{"n_layer": 9, "d_mlp": 2048, "activation": "swiglu", "norm": "rmsnorm", "rope_fraction": 1.0, "qk_norm": true, "tie_embeddings": false, "init": "trunc", "optimizer": "muon_variant", "lr": 0.0119, "beta1": 0.95, "seq_len": 2048, "dataset": "wikipedia_en"}
MLP neurons of a small language model. Each row is named by its layer, matrix (gate and up: input weights) and neuron, and shows model dimensions 320-447. Each number is 200 + 20 x the weight over its row's rms, rounded and kept within 0 to 999. A neuron's up and down rows have the sign that makes its largest values positive.
After each neuron's rows, "fires in" lists the words (lower case) most often at its 100 highest values on Wikipedia text that the model never trained on.

L3.gate1822,235,182,197,223,208,215,171,187,195,202,138,160,197,198,228,175,202,204,208,196,212,185,231,231,188,214,212,212,205,198,194,207,191,234,196,217,217,210,206,186,216,214,208,241,172,216,203,205,239,240,191,157,175,212,206,221,187,197,198,220,177,188,205,220,175,219,175,191,242,216,179,202,200,213,179,224,228,182,206,172,182,186,195,206,173,181,180,219,200,209,182,210,180,189,176,214,214,227,202,181,243,243,165,219,202,215,208,186,199,184,238,203,186,196,187,195,208,186,227,180,246,175,216,222,204,222,211,209
L3.up1822,196,233,173,218,182,167,230,224,185,200,191,191,204,178,199,210,200,231,203,192,206,188,174,196,208,176,230,219,213,210,205,178,208,192,210,221,185,164,215,204,194,202,244,220,210,232,192,182,217,221,211,212,230,197,204,200,220,193,207,187,229,196,203,243,196,203,200,219,234,210,198,198,165,180,181,185,180,222,155,168,234,219,152,212,194,203,222,186,215,201,208,204,209,187,206,215,199,154,215,206,217,202,214,190,201,212,181,226,201,202,236,190,205,188,181,148,241,196,214,161,219,226,204,201,218,249,214,195
fires in: "in", "of", "omaha", "begun"

L4.gate123,141,202,199,198,220,183,186,187,221,163,212,199,211,234,199,209,235,206,182,197,188,169,189,190,182,206,196,212,177,165,189,233,198,177,202,178,216,208,191,216,196,165,207,230,177,215,191,231,191,190,224,210,199,181,210,222,209,222,189,204,205,188,212,171,174,229,214,200,205,198,203,203,198,196,199,163,190,180,239,215,202,166,216,198,214,203,192,205,190,153,201,165,214,228,231,235,192,182,183,179,176,167,195,205,202,203,207,196,217,202,199,219,179,183,179,190,211,230,217,209,198,203,186,215,200,179,242,209
L4.up123,175,232,184,195,215,186,203,215,206,210,187,137,169,213,218,153,218,208,202,183,167,177,184,220,165,208,184,192,226,200,222,209,202,204,188,233,214,179,216,206,196,212,209,215,210,200,215,204,223,172,233,195,195,189,201,213,154,189,186,211,186,213,247,187,190,209,184,171,167,246,200,161,199,208,192,202,201,235,195,216,190,187,183,237,204,205,172,204,163,189,166,227,213,165,183,221,226,205,213,223,204,245,205,197,199,221,190,176,171,221,210,182,193,210,175,228,188,193,214,197,212,189,192,207,219,232,204,174
fires in: "to", "s", "long", "strong", "zagreb"

L4.gate952,216,186,179,188,192,175,217,190,219,230,166,177,205,183,183,194,235,193,211,212,176,164,233,204,171,196,199,215,209,223,203,202,230,183,166,194,204,204,207,215,198,206,210,236,206,193,174,173,227,226,217,192,217,183,248,195,209,210,178,246,174,274,207,193,183,222,212,230,228,162,197,231,216,210,179,251,166,193,226,216,220,205,207,179,188,175,226,214,183,192,202,157,188,208,205,219,209,195,176,217,204,202,229,214,184,192,194,161,187,190,205,195,224,216,188,233,221,188,197,183,195,256,183,215,196,207,191,203
L4.up952,220,168,195,190,189,212,217,190,199,189,181,207,220,218,228,208,197,208,172,212,226,246,193,209,208,228,204,240,200,221,163,198,186,190,181,201,188,238,238,213,190,174,195,193,209,178,193,218,177,166,186,255,214,201,207,176,200,222,190,210,232,211,214,214,207,188,208,176,195,195,200,175,208,220,220,199,182,217,194,192,200,198,226,201,207,206,153,216,180,196,187,239,203,216,205,199,183,183,219,181,178,241,232,189,217,180,197,193,164,227,176,192,195,154,235,183,196,218,163,204,216,199,215,161,205,205,216,199
fires in: "of", "these", "other", "reception"

L4.gate382,185,203,248,168,199,187,169,198,209,187,211,206,208,201,179,193,177,177,235,172,242,234,194,189,231,181,236,181,211,192,202,193,193,199,169,190,211,175,191,186,242,182,192,169,223,172,222,206,215,204,202,193,219,206,197,201,235,201,205,215,217,224,176,208,194,204,218,179,214,229,212,195,196,171,193,209,207,194,185,167,197,168,167,229,192,198,195,190,187,205,219,195,236,196,207,204,188,183,222,181,221,187,185,220,217,160,186,174,223,193,177,212,155,199,209,160,200,195,190,237,209,192,224,241,178,198,210,201
L4.up382,178,221,242,200,180,220,202,208,186,172,201,201,210,176,204,197,213,211,195,193,223,207,229,214,214,243,186,223,210,183,229,186,180,201,220,197,177,194,186,171,210,188,198,211,211,194,201,232,216,215,165,182,198,166,187,191,214,184,228,230,173,190,182,212,213,189,179,193,181,197,218,191,192,185,199,221,210,211,203,162,223,198,182,200,208,199,217,171,224,165,228,192,217,196,217,202,185,213,214,199,225,176,197,240,227,231,172,217,196,209,201,173,214,202,219,176,157,187,191,223,254,234,234,180,191,184,202,190
fires in: "is", "was", "are", "were", "included"

L3.gate1677,179,218,217,204,223,211,232,220,209,192,195,221,193,155,224,194,209,170,219,172,207,215,225,229,195,182,207,214,209,224,201,202,189,179,188,205,204,202,200,182,180,184,194,183,188,200,188,232,179,187,194,184,197,216,160,235,192,223,201,235,189,180,205,264,180,195,182,219,176,165,181,224,191,207,193,182,210,176,191,221,214,180,181,193,199,219,192,206,230,223,200,197,168,228,174,210,212,218,238,178,209,198,230,196,175,215,203,164,210,215,186,203,207,222,205,218,222,190,207,217,214,198,220,189,203,197,205,196
L3.up1677,199,173,188,172,216,185,213,213,218,204,199,189,188,181,203,216,220,197,215,166,185,201,204,195,182,188,206,211,212,238,209,209,180,192,212,209,214,209,188,231,169,223,158,222,222,161,180,207,165,203,197,211,209,189,156,193,185,212,211,219,216,213,189,220,200,183,221,199,178,206,202,194,206,212,214,185,187,166,213,201,188,211,180,192,201,193,204,212,210,211,179,215,221,201,201,184,161,207,223,182,195,203,186,205,179,226,192,211,205,177,208,145,206,224,196,178,199,196,223,216,213,239,202,197,185,202,234,179
fires in: "was", "history", "were", "had"

L4.gate594,213,216,219,182,211,197,217,208,180,228,186,211,200,174,212,241,154,216,196,192,194,194,215,202,203,178,205,187,193,198,188,214,187,197,226,182,199,227,184,197,208,238,167,225,202,207,170,214,145,163,178,204,186,196,190,145,194,203,190,200,184,223,199,185,241,211,221,237,154,210,200,187,157,175,213,191,201,171,195,197,209,232,181,203,242,177,209,190,224,206,202,217,196,177,179,200,189,208,222,207,194,232,178,211,245,227,207,198,182,148,193,195,227,240,202,170,185,217,209,193,222,215,191,224,164,196,247,227
L4.up594,219,206,216,204,189,209,204,205,197,192,248,207,168,174,230,193,179,224,180,208,212,180,206,214,198,226,223,197,173,189,180,204,174,220,240,192,177,177,211,220,196,218,180,208,226,191,190,224,164,232,217,176,200,194,184,207,178,199,188,204,219,216,198,200,214,208,207,185,212,180,201,208,202,181,197,202,212,207,193,229,194,224,200,197,218,193,185,221,172,235,174,228,174,194,172,194,188,207,199,160,147,188,175,201,218,225,177,181,190,170,186,182,192,195,219,203,212,195,183,210,209,193,175,219,188,179,195,194
fires in: "to", "with", "that", "by", "than", "the"

L4.gate1198,174,206,211,186,189,167,197,188,170,185,190,192,205,184,193,183,218,213,216,226,223,221,197,236,206,211,206,230,199,198,198,206,190,209,174,186,185,193,183,210,198,195,168,247,237,178,202,207,193,175,199,193,213,192,197,236,213,210,213,178,211,228,135,184,224,166,213,183,211,214,226,194,178,177,185,190,230,213,196,187,194,212,200,217,215,199,172,206,190,163,220,176,178,189,215,216,207,165,222,190,186,202,223,203,220,200,230,226,191,183,213,189,229,210,210,197,212,163,180,238,194,202,214,169,194,198,206,222
L4.up1198,229,219,202,240,177,206,223,185,179,197,198,194,178,208,246,213,240,192,178,251,189,211,178,227,166,177,223,228,202,207,236,212,191,194,170,231,200,184,214,194,189,175,172,193,194,201,176,220,156,193,195,209,248,208,185,222,222,178,214,194,213,208,205,220,193,175,197,186,213,162,208,185,228,177,220,226,202,207,224,212,180,208,192,196,193,218,167,201,197,179,226,162,224,193,198,192,176,205,202,197,182,213,189,170,166,211,212,225,207,209,250,191,169,212,194,231,227,186,213,201,179,211,229,179,195,192,225,179
fires in: "is", "it", "was", "remained", "as"

L4.gate1453,148,203,184,213,216,199,218,183,209,193,219,207,193,180,191,232,208,217,216,192,214,233,176,224,178,196,239,183,209,218,216,180,237,210,170,207,189,215,183,200,199,221,194,219,201,213,192,209,245,193,202,196,217,204,223,209,212,212,220,179,198,169,196,152,205,197,211,166,237,224,205,161,192,225,188,188,171,196,195,229,186,187,224,180,234,191,195,188,190,207,206,185,156,173,206,229,186,196,182,180,175,193,179,214,178,226,221,204,174,199,180,202,192,183,197,213,215,231,181,197,202,165,194,186,174,198,188,206
L4.up1453,178,248,192,227,188,207,208,191,164,226,188,191,160,234,179,195,206,184,210,179,159,225,172,177,193,203,211,178,162,198,166,223,209,214,221,224,198,190,177,186,201,243,211,187,201,207,197,187,196,228,213,177,202,200,220,245,201,183,178,175,215,219,204,176,150,200,191,201,186,209,216,219,198,191,201,209,186,209,215,210,183,195,188,199,214,197,204,152,202,201,195,202,208,161,190,200,209,183,205,235,197,202,196,187,205,146,210,197,193,186,195,228,210,206,173,199,196,214,208,195,191,213,180,205,224,235,202,211
fires in: "was", "is", "being", "came", "went"

L4.gate1339,177,215,200,182,204,234,229,217,241,175,172,113,181,196,208,188,212,199,207,223,237,240,193,198,226,186,193,205,212,188,199,202,184,228,203,205,204,206,191,157,186,218,174,200,220,210,196,205,214,219,164,183,223,193,220,229,167,253,208,209,159,186,242,214,204,184,190,201,185,211,196,228,207,222,171,218,173,214,208,215,175,200,204,217,192,209,199,169,206,173,173,180,203,165,219,201,219,183,205,228,206,218,202,199,205,222,166,224,216,208,175,197,208,206,233,204,199,205,169,206,195,184,191,214,183,222,156,186
L4.up1339,193,182,177,167,172,178,179,198,221,214,185,195,183,180,213,217,213,224,151,182,201,188,201,228,189,193,244,193,201,213,200,190,179,193,213,224,171,193,235,202,173,222,188,187,178,193,210,209,215,179,203,201,225,166,210,233,216,176,209,196,193,210,196,198,186,192,190,234,191,203,238,216,194,183,219,188,162,231,198,213,244,233,216,175,221,217,217,237,207,188,175,194,179,212,186,236,161,202,204,212,190,221,181,219,226,209,192,218,153,209,167,228,181,201,183,223,207,200,178,179,221,206,176,179,194,192,187,182
fires in: "on", "in", "thin"

L4.gate264,172,183,167,199,170,179,174,219,221,227,279,213,214,183,171,232,231,222,191,199,213,206,201,182,203,203,176,215,195,183,200,217,173,211,202,201,193,178,195,244,190,199,194,209,203,169,218,194,178,191,233,155,166,176,181,232,196,200,194,191,191,201,191,217,221,219,222,209,250,222,200,214,156,203,192,177,193,175,216,226,187,213,224,189,217,198,227,192,189,199,208,176,170,205,211,181,191,200,217,214,206,232,206,221,222,211,207,184,233,171,186,194,173,178,204,230,200,188,185,173,217,233,221,197,176,185,239,177
L4.up264,216,192,195,198,202,184,194,244,217,214,221,223,195,206,166,206,207,203,199,206,177,211,192,211,216,215,205,238,167,157,178,193,187,216,196,204,228,198,197,195,207,204,206,172,212,179,212,204,199,186,168,192,198,181,181,165,193,199,163,216,239,190,188,183,175,227,199,192,208,158,225,224,216,195,204,204,164,222,223,206,234,232,222,195,187,214,212,185,204,163,205,257,203,191,235,183,206,234,197,230,217,218,222,207,210,206,201,218,225,210,199,203,198,174,194,185,197,186,209,188,208,180,198,190,189,176,186,189
fires in: "and", "with"

L3.gate1257,216,176,210,232,215,155,182,194,196,191,247,184,224,208,223,182,182,190,188,205,197,206,171,204,192,226,178,227,194,186,213,194,221,184,164,182,229,186,216,208,219,186,197,177,195,175,240,208,220,174,164,209,196,181,187,159,200,202,205,198,212,184,189,191,199,188,235,221,221,209,236,154,183,219,208,212,168,205,195,201,198,218,189,228,204,188,256,198,184,202,226,182,208,212,213,198,203,196,160,218,185,221,180,180,199,197,195,217,225,190,196,251,179,210,203,182,189,195,196,174,202,203,205,215,182,192,209,212
L3.up1257,164,161,183,206,214,193,220,229,217,205,195,177,225,220,175,182,225,184,188,191,205,195,225,201,167,182,192,220,208,164,228,194,168,210,195,211,202,235,219,208,147,178,205,209,221,207,226,206,200,237,213,199,185,235,199,228,225,217,204,192,184,221,212,204,204,216,204,200,198,225,220,216,231,182,207,212,220,192,231,202,233,203,247,235,198,222,228,182,192,177,167,218,205,199,145,178,176,193,203,193,215,215,175,190,203,235,251,208,192,204,224,188,208,214,194,210,202,183,200,201,172,191,213,216,212,210,244,196
fires in: "with"

L3.gate1711,200,233,220,232,214,233,172,223,188,227,163,232,199,190,188,161,207,183,224,227,192,209,162,218,233,182,223,212,212,205,210,179,180,204,181,187,207,227,188,214,187,169,201,178,173,216,215,187,173,195,237,203,195,184,219,208,205,216,210,218,212,167,225,232,189,223,177,234,188,190,148,193,210,188,168,210,165,205,193,193,204,176,181,194,198,204,254,165,198,207,219,168,214,213,188,206,206,205,213,184,167,178,208,182,196,224,235,185,204,213,215,183,173,175,198,165,201,221,215,174,199,220,220,176,194,181,219,166
L3.up1711,230,206,226,193,193,207,201,213,203,186,199,168,229,181,215,179,232,195,226,184,201,151,218,182,217,208,196,258,177,198,186,167,176,200,190,181,170,193,221,231,198,211,186,208,179,208,214,222,174,181,219,195,197,184,186,194,204,198,210,210,181,180,189,254,168,177,195,203,207,227,176,217,171,195,182,250,153,211,194,220,210,218,225,227,210,217,171,186,183,177,203,179,180,227,193,188,221,181,197,180,189,214,212,182,205,239,199,203,172,194,191,179,183,227,200,176,237,188,185,207,187,203,210,208,197,204,220,222
fires in: "with", "to", "alongside", "like", "lennon"

L3.gate1917,229,195,169,180,220,186,172,198,238,214,209,219,200,172,191,187,225,186,185,209,206,206,199,179,181,198,219,206,221,209,197,206,166,194,194,196,223,191,224,222,186,214,211,186,188,192,214,165,170,173,202,225,184,203,176,219,202,193,189,225,203,215,191,215,200,215,233,223,196,199,259,222,189,204,221,216,171,203,214,235,208,207,194,210,205,210,217,226,224,166,197,192,243,148,194,233,208,196,204,222,185,209,185,176,207,197,171,216,203,173,203,185,205,223,222,200,221,199,181,225,174,184,196,198,231,181,220,159
L3.up1917,160,203,178,199,207,209,214,180,137,213,200,207,219,143,192,198,201,201,188,182,206,202,200,218,187,193,239,186,197,165,187,193,220,202,173,184,232,204,197,215,201,194,184,222,198,195,196,211,230,207,198,209,182,212,187,232,202,222,191,212,174,191,202,201,169,171,195,220,193,219,200,205,251,177,219,237,227,211,223,198,181,180,205,183,205,218,234,210,195,193,216,228,231,173,219,234,184,169,191,197,217,214,180,192,192,217,188,203,196,186,216,193,176,202,192,176,208,174,182,155,186,215,198,213,221,172,187,160
fires in: "with", "featured", "return", "bluegrass"

L3.gate27,237,183,183,208,181,194,189,207,195,255,224,212,206,232,197,166,219,182,193,210,187,177,208,180,177,207,201,206,205,229,190,216,201,237,226,198,204,186,210,188,182,174,224,152,194,199,229,223,203,212,214,185,176,188,204,163,178,220,140,176,221,220,198,217,199,199,188,208,205,202,192,225,195,190,205,193,191,205,184,178,173,165,184,196,221,180,171,167,181,224,216,234,205,218,147,194,201,203,220,193,175,203,222,219,203,209,209,195,176,173,192,193,197,190,221,201,181,207,178,194,244,180,212,185,248,199,226,190
L3.up27,190,184,192,231,184,192,223,212,191,180,214,196,236,243,173,165,178,164,204,193,175,197,189,193,198,172,192,214,180,232,205,193,194,214,188,198,196,163,178,192,178,185,195,195,237,194,188,192,217,215,204,194,184,170,180,210,180,209,201,231,188,225,203,233,181,194,192,195,215,208,229,167,216,188,191,199,210,170,167,210,200,189,212,193,188,227,196,160,170,194,178,204,193,185,187,190,173,200,197,182,160,239,218,181,217,221,187,184,217,156,175,241,202,172,187,187,199,201,193,197,208,198,187,160,164,204,191,203
fires in: "of"

L3.gate1582,200,187,212,199,180,207,176,224,228,239,200,182,202,205,191,214,201,226,172,194,248,195,202,217,183,211,198,201,194,233,206,165,197,183,225,215,199,195,199,183,204,183,221,190,173,172,214,214,215,222,192,213,198,176,212,195,177,184,199,210,207,188,174,219,203,226,164,198,214,147,174,189,181,191,229,188,182,203,199,166,177,217,185,174,215,174,208,214,184,192,217,193,166,231,234,214,201,192,190,192,207,239,228,175,172,231,191,196,208,180,186,173,199,183,202,227,212,164,164,180,159,216,209,157,167,194,202,193
L3.up1582,173,204,196,212,210,190,200,209,228,219,237,189,206,189,181,174,204,174,202,177,170,173,203,222,195,209,193,215,165,194,245,198,194,199,212,205,210,189,198,187,212,223,195,219,170,232,188,182,238,181,182,190,217,178,187,193,180,248,197,158,203,197,231,221,189,233,191,238,198,192,186,201,212,222,215,202,186,180,192,178,222,202,217,182,198,162,200,218,159,220,203,216,155,181,168,194,219,208,195,203,220,204,218,179,222,221,163,189,205,189,183,190,237,186,181,172,209,209,218,210,193,229,223,186,198,229,172,204
fires in: "of", "range"

L3.gate963,179,196,185,195,182,201,204,198,172,192,205,143,221,201,187,200,190,207,230,214,198,163,200,212,188,179,215,228,179,191,236,193,221,170,203,194,205,183,185,207,202,213,198,198,176,202,218,190,198,242,165,177,205,230,211,158,199,224,218,179,193,212,220,196,178,240,211,197,191,232,151,197,219,193,204,236,216,210,186,240,234,243,188,186,223,203,201,168,208,179,200,185,212,169,233,183,215,202,241,201,193,242,184,198,212,194,212,192,196,180,222,195,180,178,183,215,201,191,206,219,193,159,209,241,192,215,197,164
L3.up963,236,186,203,191,220,163,230,185,179,211,163,143,216,171,224,210,207,201,203,212,222,207,201,212,193,196,176,195,199,240,216,178,212,169,178,208,157,208,218,173,199,202,224,199,191,183,224,199,189,190,200,194,202,186,189,206,214,207,209,231,192,259,208,217,201,229,187,194,231,144,200,181,230,186,197,217,165,203,207,228,176,222,152,202,204,194,197,171,200,199,193,196,218,195,190,170,196,196,211,170,240,215,164,191,223,197,201,206,179,245,223,207,217,192,204,174,183,209,187,218,175,200,204,186,212,204,191,178
fires in: "in", "on", "at"

L3.gate83,203,200,185,194,242,190,211,191,199,226,189,204,167,204,195,180,198,176,197,233,162,194,186,230,183,218,209,223,178,226,195,206,162,189,177,194,214,194,211,196,208,190,201,213,228,216,195,165,198,165,225,174,221,202,237,208,188,186,186,207,206,219,186,183,201,178,233,190,217,210,208,215,166,171,146,210,215,212,216,221,198,197,225,207,197,178,206,223,195,186,211,190,226,156,234,208,188,209,197,195,188,182,213,219,207,205,215,215,248,179,185,204,217,225,203,176,199,182,176,187,228,181,187,231,203,182,168,222
L3.up83,200,203,193,191,201,191,170,223,181,214,175,213,192,205,207,177,182,192,176,170,190,224,222,191,168,210,185,213,198,192,205,219,217,227,171,225,194,180,196,209,228,217,230,227,188,239,204,195,182,226,242,217,201,205,223,229,196,202,155,206,151,198,211,188,195,197,204,197,167,190,191,211,184,194,184,220,220,171,216,182,195,190,205,228,199,191,200,230,165,170,207,200,189,171,194,204,207,217,193,216,180,210,211,210,141,169,217,207,207,225,200,174,210,153,205,218,179,156,189,201,182,232,212,207,172,221,181,208
fires in: "as", "art"

L4.gate1978,192,189,189,228,206,237,224,238,209,232,218,236,210,184,201,200,215,194,191,226,216,189,191,163,186,191,179,196,195,213,178,184,200,232,175,217,170,201,216,197,194,199,220,231,215,176,205,204,228,220,186,193,215,217,184,210,195,198,197,180,174,211,198,197,208,228,184,203,212,156,200,231,210,185,174,176,193,201,177,202,189,181,180,172,190,215,198,204,244,164,197,223,192,191,199,231,194,189,231,198,216,196,199,191,234,209,207,211,164,202,211,187,159,220,180,162,188,212,179,207,227,205,189,265,181,208,166,246
L4.up1978,216,213,208,159,195,220,223,195,176,226,199,203,201,191,167,207,214,192,171,232,189,209,207,202,186,197,238,227,223,186,193,216,204,175,187,205,171,209,210,227,157,203,165,216,214,215,210,190,224,193,189,176,200,183,197,176,195,204,177,189,201,198,197,226,198,166,185,193,185,227,233,181,169,213,181,206,217,132,196,212,175,186,205,198,210,199,197,228,206,188,210,202,218,208,194,226,185,186,192,207,210,180,204,196,213,177,204,237,185,217,216,216,148,176,192,179,200,193,178,215,195,187,196,220,217,208,156,211
fires in: "of"

L4.gate1372,202,216,219,181,232,184,252,196,174,240,178,208,200,171,213,205,170,221,205,254,236,231,187,178,193,204,192,240,225,206,201,244,193,184,211,173,210,193,204,203,216,196,204,227,224,203,226,194,164,203,184,180,186,217,205,176,203,233,203,207,215,181,187,209,214,179,173,195,190,230,198,205,205,208,175,244,250,168,190,204,186,169,190,230,198,209,188,228,194,191,185,216,213,202,219,221,167,203,159,210,199,188,198,180,185,205,205,183,176,216,194,196,218,171,178,174,202,178,178,224,195,226,188,189,251,209,199,191
L4.up1372,168,213,178,179,187,211,197,196,200,191,192,195,179,188,230,210,164,201,222,197,183,225,200,224,213,215,202,216,236,212,197,187,184,160,150,221,195,198,211,192,198,237,233,181,211,205,233,230,192,191,181,130,157,214,215,211,215,184,193,206,186,213,162,231,199,200,221,192,189,221,187,188,189,169,199,193,222,217,223,195,191,201,214,179,174,222,192,224,195,233,194,210,208,212,179,223,200,175,203,184,228,213,193,222,195,220,192,165,217,224,177,217,194,199,184,214,198,189,226,190,230,221,219,214,257,206,172,179
fires in: "during", "the", "of", "in"

L4.gate35,203,208,183,177,201,232,216,213,224,214,221,182,189,207,205,175,194,189,190,219,201,180,186,173,188,186,198,225,207,184,179,163,221,211,214,190,187,175,199,180,214,178,214,190,195,172,225,214,194,206,246,231,213,190,207,177,235,222,182,176,195,198,208,205,189,229,233,196,212,218,213,228,205,183,187,214,203,198,192,242,203,172,182,207,214,221,178,178,236,206,197,199,225,224,172,168,192,181,197,182,205,183,203,214,199,222,189,180,188,190,216,191,177,234,214,219,214,227,176,186,184,196,221,178,203,230,196,218
L4.up35,207,179,206,175,216,206,183,216,217,167,177,232,196,206,203,210,158,194,189,211,167,221,197,215,174,232,191,215,230,207,206,241,218,229,222,212,203,229,169,197,182,198,180,193,184,208,202,227,205,194,217,222,164,188,211,189,211,222,200,250,217,200,193,242,194,225,206,236,203,178,198,169,189,250,198,200,210,162,239,202,251,191,218,198,208,202,190,184,182,198,229,231,199,211,241,208,180,168,204,193,207,210,232,208,212,209,204,204,242,186,215,263,151,218,168,203,181,229,194,240,195,223,206,196,151,212,210,197
fires in: "the", "their", "no", "its", "harvard", "a"

L3.gate1706,218,219,193,194,235,176,207,202,238,203,159,216,189,183,190,211,184,215,192,229,182,213,238,210,199,235,204,220,195,236,192,221,148,208,178,202,194,156,216,204,199,195,189,206,182,197,185,212,180,174,203,201,182,166,269,175,226,200,222,213,205,203,203,181,168,220,187,191,183,197,171,189,215,226,189,195,213,199,211,220,225,179,219,211,196,210,199,220,228,205,228,252,205,199,217,185,172,215,196,177,211,200,187,208,189,168,216,183,173,206,167,158,184,199,209,201,199,194,191,183,174,219,219,157,206,202,208,197
L3.up1706,171,229,192,191,214,171,194,199,213,204,184,200,192,195,228,208,193,175,214,233,173,190,172,220,200,199,218,187,193,211,198,186,180,199,193,198,250,201,216,194,207,168,179,139,232,211,175,189,201,213,199,180,176,218,237,192,186,184,214,183,204,197,192,178,195,203,191,211,179,168,241,189,184,153,211,198,181,179,209,179,188,194,203,212,206,208,202,206,216,176,189,213,210,206,175,192,202,219,202,211,178,166,197,195,203,192,218,217,168,199,210,190,206,205,162,186,200,248,218,235,172,238,200,212,186,194,183,202
fires in: "of", "pro"

L4.gate1134,210,209,224,191,163,227,159,212,181,223,207,193,222,185,224,233,206,233,190,185,172,206,178,225,208,202,230,223,197,197,202,226,168,186,190,163,172,222,225,208,181,212,182,191,191,199,179,229,215,187,198,209,236,242,189,202,230,225,215,181,206,224,186,166,249,200,206,230,237,209,172,197,175,247,205,202,219,179,174,207,162,193,206,175,197,180,222,167,221,172,190,188,211,202,201,215,179,215,240,201,240,195,174,175,182,197,178,202,201,218,229,216,215,222,203,203,221,212,199,173,222,190,239,243,196,194,223,202
L4.up1134,191,221,215,206,188,186,176,193,225,189,198,195,235,245,201,231,220,185,201,175,218,175,181,207,215,235,191,207,248,180,227,204,183,202,196,234,191,219,218,246,222,227,158,181,181,178,195,192,233,228,216,224,194,208,191,166,193,213,236,197,201,229,186,206,196,194,193,207,193,213,229,206,177,213,199,222,214,227,179,210,168,202,185,170,185,189,182,239,205,172,230,183,183,221,232,211,199,193,182,191,152,194,237,175,228,208,165,238,189,193,196,208,204,161,188,191,217,254,210,197,193,221,155,175,192,184,186,204
fires in: "that"

L3.gate1134,207,197,211,208,220,212,244,222,158,172,191,221,225,210,232,235,174,207,177,194,203,164,182,201,181,211,190,201,197,224,186,202,209,151,204,185,198,211,174,184,206,216,222,188,210,217,173,175,197,223,212,219,187,229,202,213,207,200,233,215,176,227,177,197,175,221,155,191,211,171,229,201,213,232,209,196,211,189,214,161,200,222,184,236,165,186,159,182,198,207,244,187,177,210,209,210,216,203,179,181,193,245,200,201,208,233,195,225,210,198,184,162,195,202,201,196,195,161,200,204,206,213,201,222,197,217,203,185
L3.up1134,210,210,184,212,226,271,174,197,187,189,217,185,188,184,194,199,190,202,196,220,202,178,211,185,203,214,162,202,171,193,228,205,206,241,204,200,239,204,219,203,195,205,218,204,232,237,198,191,178,180,201,211,153,210,205,215,211,188,218,178,195,209,223,214,202,210,204,201,233,208,187,180,181,171,222,236,229,198,175,191,172,244,187,191,220,221,178,198,209,224,182,176,188,181,203,199,195,212,206,209,196,241,194,199,193,226,232,183,184,212,193,205,203,236,213,214,198,215,192,243,189,208,140,187,199,192,232,176
fires in: "his", "s", "her"

L4.gate945,196,172,224,240,178,211,173,214,185,149,164,213,224,175,228,200,183,227,198,154,202,190,209,202,202,196,222,218,200,195,198,196,160,170,217,210,214,215,204,185,200,188,215,199,216,203,210,197,216,227,178,223,178,214,169,209,213,198,181,182,208,175,179,185,202,184,237,210,203,211,214,204,224,197,224,192,225,156,176,193,197,232,204,220,203,234,229,165,207,169,216,156,190,214,232,221,209,198,159,228,235,189,162,202,174,200,195,214,219,236,209,227,199,200,178,187,199,211,219,222,241,230,196,197,196,206,217,222
L4.up945,213,199,193,226,172,158,189,161,191,205,189,212,209,211,208,199,187,217,198,207,179,163,192,188,230,190,165,185,168,177,211,204,188,186,207,187,205,213,179,192,199,199,219,185,196,200,179,168,175,214,210,226,192,214,181,165,222,186,202,168,227,217,227,206,180,173,203,258,183,206,196,171,170,230,218,252,203,231,190,193,213,201,214,191,179,216,211,217,180,198,204,222,224,185,146,184,209,191,221,208,236,193,196,191,198,201,186,150,177,209,182,192,158,174,200,158,180,239,196,182,227,187,211,206,221,213,200,193
fires in: "at", "in", "under", "by", "goin"

L4.gate305,167,202,197,203,212,231,198,190,195,174,205,222,234,250,197,210,178,236,217,193,230,186,195,212,184,185,221,181,156,209,146,174,201,178,187,226,191,188,190,206,129,195,181,227,192,172,253,206,198,196,192,176,193,218,204,183,202,224,162,212,183,163,184,196,176,195,167,209,204,200,223,238,217,183,181,172,213,176,202,173,178,210,157,217,171,180,203,168,222,193,181,212,189,168,194,222,204,211,216,175,168,219,210,207,212,198,187,197,237,209,208,213,189,196,234,182,182,208,200,196,223,177,194,167,228,198,219,178
L4.up305,232,220,184,212,192,206,224,193,165,161,190,193,177,233,202,223,193,184,211,213,199,206,225,157,168,195,188,155,140,214,190,215,222,177,241,203,200,199,186,252,213,214,193,225,198,165,188,171,201,180,196,208,194,202,210,230,211,180,206,215,197,188,178,168,186,184,178,176,220,189,211,188,212,192,204,209,209,200,212,215,185,189,194,174,212,201,193,213,176,218,210,202,208,209,210,182,235,235,193,203,209,164,194,203,231,214,184,209,198,202,187,230,196,207,204,158,174,214,188,201,200,182,209,177,206,209,204,188
fires in: "and", "of", "than"